From a checkpoint of a small transformer trained on Wikipedia.
Architecture: LayerNorm before each block, rotary positions, biases, untied embeddings, attention and MLP in parallel.
MLP neurons of a small language model. Each row is named by its layer, matrix (down: output weights) and neuron, and shows model dimensions 16-143. Each number is 50 + 10 x the weight over its row's rms, rounded and kept within 0 to 99.
After each neuron's rows, "fires before" lists the tokens most often just after its 100 highest values on Wikipedia text that the model never trained on.

L5.down140:49 56 48 50 45 33 52 39 59 67 58 44 56 67 29 66 48 61 55 48 45 47 62 67 36 60 61 51 51 41 52 43 36 60 34 53 49 41 42 77 52 50 67 64 40 52 48 47 59 55 40 64 46 54 58 45 63 63 65 53 42 69 56 70 59 46 47 37 68 58 35 51 28 43 42 54 55 37 49 41 52 68 52 44 36 58 54 65 45 46 47 60 37 33 44 38 42 46 53 50 54 63 52 66 50 41 47 69 47 46 55 60 53 40 42 44 48 51 36 39 61 65 42 45 37 39 37 43
fires before: "ers", "or", "er", "N", "en", "d"

L7.down145:52 48 59 63 42 33 55 44 42 67 59 42 53 58 59 40 72 58 68 48 36 55 66 50 47 42 50 35 58 36 55 68 52 50 40 60 50 49 55 58 69 51 43 55 50 55 57 78 60 69 52 44 66 45 52 35 50 46 40 48 66 50 54 27 58 46 44 58 50 47 53 40 45 53 48 50 49 51 55 29 56 54 48 38 38 44 39 55 46 42 48 50 56 38 51 47 24 25 57 54 55 56 59 63 47 67 39 44 53 44 52 58 65 58 66 46 50 40 41 51 57 58 36 41 56 48 49 50
fires before: "h", "her", "ess", "or", "oun", "ic"

L8.down55:54 32 50 51 47 46 56 40 60 59 64 46 44 43 56 50 56 43 51 55 54 69 53 46 69 45 49 31 46 49 49 58 40 50 40 56 39 57 45 77 49 57 45 64 50 53 66 48 51 62 35 37 44 60 49 42 38 45 44 55 57 54 64 60 75 66 64 52 53 37 35 57 57 59 55 58 52 43 58 28 48 46 55 27 54 69 52 54 58 64 33 30 55 36 53 42 62 50 37 32 55 59 57 47 75 55 47 40 46 50 57 44 56 56 50 40 43 41 28 38 57 39 43 36 56 57 55 60
fires before: "en", "u", "ation", "at", "s", "v"

L6.down120:45 53 34 61 48 66 40 46 59 57 41 54 67 32 54 37 55 39 62 49 26 42 54 46 46 51 70 49 58 58 35 40 32 55 42 43 47 49 46 52 54 49 30 46 52 36 43 63 78 52 63 38 46 29 64 38 68 51 43 48 44 40 49 49 44 33 51 48 53 37 61 70 43 46 68 58 43 65 49 49 51 52 60 55 32 53 42 51 62 43 35 44 47 48 64 66 21 62 72 46 50 51 38 38 72 39 49 42 34 52 41 46 65 59 55 53 54 45 38 50 61 55 41 58 52 45 65 48
fires before: "ce", "ts", "u", "|", "t", "v"

L8.down283:43 46 53 38 58 44 52 44 62 65 36 48 63 42 50 45 41 56 47 48 68 33 53 48 71 53 58 53 52 53 41 65 39 56 38 41 38 62 43 45 57 39 55 51 36 49 59 67 51 72 41 49 52 63 48 31 38 37 51 52 55 47 52 41 44 33 55 45 64 45 50 62 66 36 55 54 62 61 55 54 52 60 64 53 31 35 44 54 66 60 46 33 57 37 58 45 26 72 44 14 63 53 32 47 59 41 53 56 34 48 52 54 50 41 44 49 50 60 54 39 47 42 58 51 48 56 53 30
fires before: "ct", "uc", "ur", "en", "u", "v"

L8.down177:44 57 38 46 40 41 45 37 49 38 65 61 61 52 81 57 43 56 68 55 56 42 43 51 24 56 66 46 68 60 49 25 35 49 36 47 40 41 58 55 56 65 44 51 46 58 39 61 49 36 43 37 66 57 52 38 57 43 40 43 57 49 54 71 25 36 38 46 55 69 44 61 48 49 34 54 49 56 47 36 48 49 45 60 61 52 41 61 35 52 47 56 44 43 75 56 52 48 49 55 47 44 37 67 60 50 51 49 44 54 45 62 53 49 57 49 48 46 60 56 51 57 43 57 68 42 46 47
fires before: "-", "\n", "ro", "ter", "o"

L8.down52:52 44 41 43 49 26 51 49 44 67 70 43 51 47 40 69 72 58 44 38 59 42 57 54 49 69 48 41 44 47 39 50 35 43 50 44 58 49 40 35 42 46 49 42 53 41 56 42 53 36 50 58 50 48 53 35 54 56 49 49 52 54 42 62 48 34 72 49 46 61 54 55 36 59 60 55 51 56 36 34 63 63 60 49 47 56 65 46 62 46 68 56 70 58 43 44 34 60 62 58 40 63 54 51 36 58 51 40 67 40 50 42 35 57 43 45 39 61 51 48 37 69 34 46 44 39 65 55
fires before: "or", "in", "am", "and", "ow", "er"

L6.down306:43 52 48 45 67 42 38 67 55 51 48 31 53 46 55 57 68 45 54 59 56 55 74 57 56 50 34 74 56 42 49 52 48 43 41 54 50 53 44 59 59 44 40 56 41 68 59 58 56 53 58 54 39 52 45 54 61 51 47 38 48 56 36 28 53 49 35 43 79 65 59 31 52 50 33 54 47 49 40 44 34 48 37 38 39 45 49 52 44 49 66 45 74 40 52 50 57 46 53 55 53 46 39 27 56 58 64 52 56 55 37 47 64 49 40 26 48 40 67 37 43 52 40 50 70 41 55 44
fires before: "her", "n", "ic", "em", "he"

L7.down296:46 64 59 45 58 50 40 47 53 48 57 55 34 52 47 68 33 49 52 61 43 62 64 23 43 54 50 58 42 46 39 47 39 59 25 53 56 41 38 54 47 63 37 50 50 43 68 48 56 42 46 54 53 75 66 56 54 45 57 32 45 56 46 40 34 55 63 69 56 57 47 47 49 36 40 50 45 43 39 60 56 67 53 44 62 34 52 57 66 56 49 46 48 51 45 48 49 37 60 44 55 27 56 41 61 60 29 60 36 64 48 51 52 40 45 44 57 46 37 44 59 59 45 72 39 48 60 66
fires before: "er", "ess", "or", "us", "r"

L6.down66:52 61 39 61 45 60 41 53 49 56 52 54 49 44 50 52 49 36 68 42 26 49 58 58 55 48 54 24 52 44 55 56 58 48 55 40 51 54 61 63 53 55 58 37 67 44 72 41 48 63 52 47 51 59 48 32 28 52 55 39 40 42 41 39 37 52 55 69 40 33 41 29 36 54 58 35 29 62 55 53 38 28 49 46 53 68 42 56 45 33 53 66 42 45 34 48 47 51 49 58 59 40 51 62 54 62 46 49 55 52 82 54 64 53 66 39 65 39 53 45 42 54 44 56 58 38 44 47
fires before: "b", "t", "or", "it", "h", "ent"